config = dict(
    d_model=256,
    n_head=4,
    n_kv_head=2,
    norm='rmsnorm',
    rope_fraction=1.0,
    attn_scale=0.181,
    parallel_block=False,
    init_std_up=0.0299,
    optimizer='muon_variant',
    weight_decay=0.0058,
    batch_tokens=65536,
    seq_len=384,
    doc_mask=True,
    train_tokens=529200000,
)
MLP neurons of a small language model. Each row is named by its layer, matrix (down: output weights) and neuron, and shows model dimensions 0-191. Each number is 500 + 40 x the weight over its row's rms, rounded and kept within 0 to 999. Numbers have three digits each. A neuron's up and down rows have the sign that makes its largest values positive.
After each neuron's rows, "fires before" lists the tokens most often just after its 100 highest values on Wikipedia text that the model never trained on.

L9.down522:493513504503557553577540534538543527492523543467448549478527511537496488481477491491450536618517481551513549502453523504475465588524455577492483471447590497468472520454482526480482475508459543573494530540399446462526501459481497508518493518591425421477484455538460450551446513474503486530544445529546555484536494526450501496578453502499509540482509497443493520494531517496493525564464529532458475446490524429423536549507518492471496478487467489538436479408503469463586506458485513420519516507533511514502539434443538455506539527574543491521474554488550526420530522505493566485
fires before: " in", " of", "\n", "s", ":", "ly"

L2.down299:547477500521524499462440557483467532485465485506503560526568543449410514448580535512488532530512483440462496421506567523441473519502513474600532456515468477457540501538505496469442463515543500481540500464446438466456471449495440489494526451451495496521498576532537535460489476561465518460503420487560541493522436529464510492500472503490536496509490481545520518452480485484557529509537434573511517428561476453558472461455430619479498484555492427516518534499647457436510469510548564501504533458545576509418548533491488498546447518509491485438491557482435497520469495501503453477
fires before: "|", "|---|---|---|---|---|\n"

L2.down177:514597436500489495485516478526459512594483530490512514636510524554574491472491574555472419454475462517441569467474487543517561452520497503447544474502492469541481467519482466496565534477503504551478536517523453477413489509528469481562487454529509502504456497461493520469498469534530500474446563449483457526410452480485415514548506496479507503582510514480527513465472499411493473512470523575515531550415417522499474497555460500485490464461506481442512531497505506484539522493521524547513641483527440487553493512466462516512473500487398516512530474506545521435509508434557555510
fires before: " |", ":", "s"

L9.down245:506409462444456422501565442499530561449505461470505516511512576486485430591451541533498550455488501395473512483498496466485485516486518463548459536476543532509474433546543482541583488505553493599461503484427461467491496440483499471533506490468568559396503516470448491531472522536486566488441544541515490507499531513452515484504509498489496496520567539482491468522589477595507512443509484490517542508559529478435513446521478499543543499547437516532493495459463462491461450511467510540523500491533494504518522411546461436493535561458526463410456491481569483506544497481511497529
fires before: ",", " he", " the"

L9.down541:513549484557534478488495513571493518494480545527495474566508544441520443500553543494513486524523473527452455507514430527540492515522518501508568517545520500507485474446431514557458494471448545483492507440558518491498555559480498499445552559437493477513474481475493625506506466465467561494441566444509485496477466516444499510432514430508551558513539485504499510539567492478526461489479485556525452534516508473453452498480626511443465536492518532524448506503492457492574478527437426542523569567484478462470485480489541428467559454433430502545434515531516502526464435489479541497
fires before: " |", "als", "A", "ronze"

L2.down237:464503422506454554423548477424447546466492474473469539505448511508548447513483564515506477469477530457419541481491470498524510559482510443538454486454466502519472538464439533488460505443434521504535514505544532508508510539478538490483545527478460514583487433487465554551544508523504506477493447560423510586512559492459492520494472487498516519504566501563531550435426485503552503546441457475559535511441589509538560535454472539463486486553489460516490467500568518449518522448528537510481541433507570478460421518549516515482460473537435517544491483589441444564514551523522504522
fires before: "3", "1", "8", "2", "5", "0"

L11.down524:517506480558511520553549496519513540482523507514544500530499591501555474535468546512556572449527526487507552441398483512474462459486553554527528475441466481433482569501463595543521494464509501548475558618535470512428561532502567519488476529561487461560470418362528513458560591503585476494439467460500456503529544497522525564510537528484513522498529466432508508551478493545471536517498453468561507474496462519472488486576499573499448475481447503545463497535546534493494504481468478480461516557600454491557484429487505536512506535485466494574505520544423452479529495538487565466
fires before: "7", "8", "6"

L10.down480:470528472447495476495589580478479528531568506401487500545558494600502579515472472454517532461452532527551493474491508482521461506498527496587418437439545498466490467528508526481526474464448588486491523462419538467540447506540451501523549531436452586452523465499445470531461507462537456511513513539455525492474500443528505486460476477520517501506447496472530478516453513536529518473506518528569534579526432485444438498504534506521497533471482495501502540513528518512496493513512527421632513478582504430482511470487500510518433467476484505465567499538567535503499487499461488535
fires before: "1", "5", "6", "4", "2", "8"

L7.down468:511435525539472573550442488450460526550536486562511560504458492518484473509513477540451520450533578487482491497504425588538505546489580481448473471506521600512453490450555438475511579505500486510486504521525503524483539512468491536493500560441507494495534492526442564493579524528581544581548566438482467520498475502431548548463559534489509504500500512458464526586488478566454488439476475443454518458509505416544565473470507486541537435500475490487517449453492590482523468482522519405477484468491497548547523466545429525480495486494557457472506523537446481449505504520436481467
fires before: ",", ")", " |", ":", "2"

L11.down582:470490458488520452567512512513554535483467413481510545474514514458540529607507513487453546460516492511564489555547534528431521550459491483489541461514504504565503457493522443439524544470363505513496521525491512530579501485567508518483493461460537542456518500505537529494508481511429456553451496525470557486513485546534522534481520492516500463484539528512452487482501464459473484519545440489568440500467544506564484499447519487491514489488448506550510449544454433565520467554446491553457476473510463566470526488481546531501506459499408495522540453482543578450478451536484488479
fires before: "0", "9"

L10.down145:458512563477474439513484476501532469560457499469510527583478489456495486523441465470511503467568501524440474547465520600478508508494469532485507428425521583472529438475495485483393517490487537487532510522571516482480512441470558515463499538515506475530506454514495566498536411540518504474456467523464565471518462500484455500483543495458560484508580510445524534476472502395555564511493492485570513593523536471407515595479535439567468510547501542521520548572479479498433483551486504490520521535496521503581439521559553478509493532587456492484567530573518536534542536499494498491
fires before: "0", "6", "2", "7"

L10.down599:564510480448462462461491462488432436501587478482485487570506437508532473518526440487530556565532544521502434536490527557446502471430510456468492512417498565476524516471463458568531557516529491462536512444574460483534480466493539528507475541542498461446542512462493551438556460492415454486419509482522462576445509469457555498540463519506533482436506515486494575462512529519498539522409523480506511549563522473476550498517483446545443475527491505479514392448464409499552509485526504547479554550467521554502475525495499528437513486463521477439470612516497541531437580499533533459
fires before: "-", "5", "3", "6", "0", "1"

L5.down643:568510520497510532441530497517506522384525472523480476503474568463467465508526574477499469475455532489535460453445525497455520465525567518529509515470434539491467496543473511481504458586476512509521552559492511419493481426470473481460482510489427457466490505460480580504437481432558557545458495483545424541539510496501491533452545501537474520581521500523504491468447538527564619493455480523477446437573473496450463522533493520498530511444503522487493341490529548409548525482454458552527490495509505475425575464474529484452481488490517448463470525452505461532488493474506486486
fires before: " the", "-", " ", " a"

L2.down427:498433543478517487481511511474546517531462517466487544532562491438496392472500519506452466496460459525489477527491519511527495521510489527513559517546532491531538521514506548540436527528479518472515526525588505537456436477499482470513466553500537458517454416459505459424480499473424520480517517480496575478530527490481507574504514475546475568444398482524486570461502533540515475498505529526490460502568551552592494569535467538464500570566519514498543500549550526512489553494513542492552477486521479523484478534507441487481528461528474456492465508433478512479415506474536525417
fires before: "-", "|", "M", "==="

L9.down5:486498509403525456498562535507528492494526496513570561479504510469503484489501429512507508545513468512543547562500477501412511383472510471550432465520536538484505521502562491494497483573472502548482430535458500422496491522447565525568449475457460558459500524498509460489516522503535462601449462536445510484530480444415529498483486514445535528560462503496512462508498539407560555418509498508474524492574551498515476510526448613518504526471575406487514534524499571480506538553552545553471478457544418394512503464511497482546478476479553605510565471452472525520529467484512508426
fires before: "9", "8", "3", "ic", "2"

L2.down459:545552442454485486503537503465536527576510442483500508460497562468494603559512505454454504526489535548407501523472477524532450485549427512462506447458520536453518507571369469531425503548492438531474582551483550518441497483550504526527456511561537517496494492526423486562468487446589490564506525465481478438477435551473531498510471552558481492467536489495527505482508448409505471509512514479454499497495602432467464581515490465511464508478485514512511529555498479477536429482542445512516541535524459498489524489466474530468462492601462445473480452439531498479413460514505490496
fires before: " of", " |", "ner", "s", "ies", "ent"

L9.down145:560443459472471448506470478494495487443460445496488522549510521470509531503483522535459493499549515508494454542496477491491533592456530482499534517423539519493521534475524455515548504512529488536475485495410496532497464462504516505472441495530544511553472501456492466554454535549552512529551530515543364520498551522494481481474517509567468470409498576553534552518451508479463518502484488514462504512455497414521488478516447529470541481549455451550449452517486530446482546559507442535521529484476504577509567480555559448493549431524513533447525472412464548568467531563497518457
fires before: ",", " County", "."

L2.down572:526501451497547586479520394456493595471432475489411534587484505457479476415476520477505485454513423494461550504390483499550469519459525473465463546510494559547458460497504495488559519526538444455464551527499459503423536463490486537504497511482429495544454540501488464503507525527487510524495488478428448488462494549438502379515499506428501509461461620438503475517451476465487502472462558528451495476564541521474557571493497461548536509507487523535469437502495446493511524466540459493505564482497471464475535475508503483432498429449519504489537511475555408464534541501535461527
fires before: " |", " ", " |\n", "ing", "0", "ual"

L9.down353:498425503541441546585517495475469491509482466460550551555527529542565561557508454530463425520521520453524480516499516545455464476539532489502462533521483532509467519551485557484452461456517436551499513514453550415439453493430464461557427484483458525457526539474533549582508459455527517573512481468449534592476572554517519497540522596476491471526454519415571477506473528505518481453575446481565483565499452492499539523508509509451511466484554484502563489544531519452456434562524534493566472510518476486535548553502442583524521427498525435477545523509503524482559435500494529510
fires before: "0", "1", "2", "3", "7", "5"

L2.down509:553476513506565545501504527450509498557535505475536454497514501482423508543492491493460449568511466499421491488465582423537488463553525531495555482499521513473502495489495499502473620550486477458481503435474525407545498454490575498455479516455464505522467534491482461516454540477529538511412530517508574569452449546457541451507515515507540440457501490491541518512451497439556505499405458511479517524433501537581440453552463547490480500530560486569514470474588526517472437580512516469501423511463498560489491465461570559435520520472539481548497483494594536541491494540489540480
fires before: "|", "=", "|---|---|---|---", "===", "|---|---|---|---|---|\n"

L9.down257:524486464496484465551481515464473489484522433517494517544496476497482468510474593481519505538451526464501508476493557519549470469456549490467442460485452512492489458518517443577504544451532490502482448513469499449512532478520442511533495568515628536508511504479528444484509529515541540487456468464445511518506545445480518537508470517500494490531504501595552445538462487462459592440565474570544507503532563491525468499520458519458493534466517468454484522508588579439440545473531539470520489557520514508525523498495459537437425529526462488452498481529501459497478460540533487553
fires before: ",", ".", ".\n\n", " on", " and"

L10.down239:560543491544554469513453501430491526480489508485506517526497526550492551593431503438466484515497503503464529513529507490569485513554504528473509529425482411518527471493549456525524527411470520493516503540475493472513557531530602469540548450490570530510490520529462496513515446586474519496394558462504485544538467540509461444427523552604510466500464476555518533438470469465489563580584425513515557438538519549524535477579492445436483510485487495524482521453504457475462520510541483546506456453477533465551533480521529517532481422461492511393540480462493491421520489448500533493
fires before: "0"

L7.down595:530484449455493519444515515564472442497475452394476584465485492440488437530539434510505427511530496509490577528495527507548494492448491495485488538530544523557479469511492432544481512495495471554575462528497448419523518512493461472494527563465495459427496532432465470481500533518513548484541537506435505493469506528484485473502588515417500482500529470490499590481537487514574551486547508523560474555455634508538531409550535533418536550560416509446477453478480546464497533490549509499498543529554449577491508482494512511485522469529478426470461474447514490473481504495465510512
fires before: " ", ",", " been", "."

L9.down195:492429517496529560537590520508445480586485467495454496517518560443560559456461445556443520542454495440467417472458464482546497483473481455469555540467495508480462545485583474519517481573503466549480531565450514432569495468516526472517475494530507515484479620516415545488500561467478511536524499444526549529537474481477500484533497472545452585462478548431488518499453472512460473523544532464493497507496429506516503496480483479549504491452516517505459451483524496514502513569578537484530469491551546475477457456510529494555493520506528486527457447510541497439471533596572541540
fires before: " of", " and", "\n", ",", " for", " in"

L7.down138:524491539512542587591520483473555545575513477491489428537497507451517536523479495486460485521542500487561557545509586483473553548551504420532514397475478503455493499535506526538463481463536489523496498434525498458555526543446558488527364488451529551546454506565543507510520491458523496503472558576546506466478418515433485481475546558572465569461474539486423496458515460395501456461511530516447500445529580462472512577453550567608523561539453471565469481475543481511428551477501501454526532548522579524518494429519501473510539424504504508512569464522442560506494515526491522495
fires before: " ", "as", "ol", "o"

L10.down342:484464538453416460469516516480392435458540487505463473506524561561475507569453536470555496447559528477595462507523557479527492541462548501538412538520519550463517488562504487499432555447459503509565515525500508563523522511517495534500517568530528517522608452476500513493488398505464549482451514477491467482488560490572520527521510530538492466493513537426497515436460442445546523532480489570556545504464496580527596505460534507502476560495485453503515524528459513500450379547446490509513519455489491556529516496522476520488498513507462476524505571497405458463453489532526542450
fires before: "7", "8", "5", "3", "0", "1"

L11.down508:498492505415533549492530532580497589493517485476502493454463487474470505462507457476552527530503496493538566465512547525531517479479503628555503525475497455458494436455496492449421482565567531496556453446519468449569550463441554488484453451435498540542463476477501506559429553514547501525496483514423465453465460499465494536514512485525525502493451494501493551499544466431505479490521484488485532485482520487538552439551516527585489521499468355574469569498535534453465542413542526420416484466491488487431522505520475538495519477440466578438531494471548444534533451453570510542
fires before: "9", "8", "4"

L10.down120:489499511531486596510490515488548539540467542423527535493453492517531496572546446519546563507484520489507544548477513567550471462433527444523478497451490533454507499517475544461534475552506500476481423424423474574490494507452527534529532516495527501455508544496517525511455496529568499577544502492426521497571512496543501542539504535483487490502557500492488535544511517552554563522509510478504519481514503517454532433458500441494567497457528491523499578481504453483412428492484448478540504472558496535512477451470530495490534551560504477491526500536490501582471479491396517423
fires before: "2", "1", "0", "3", " |"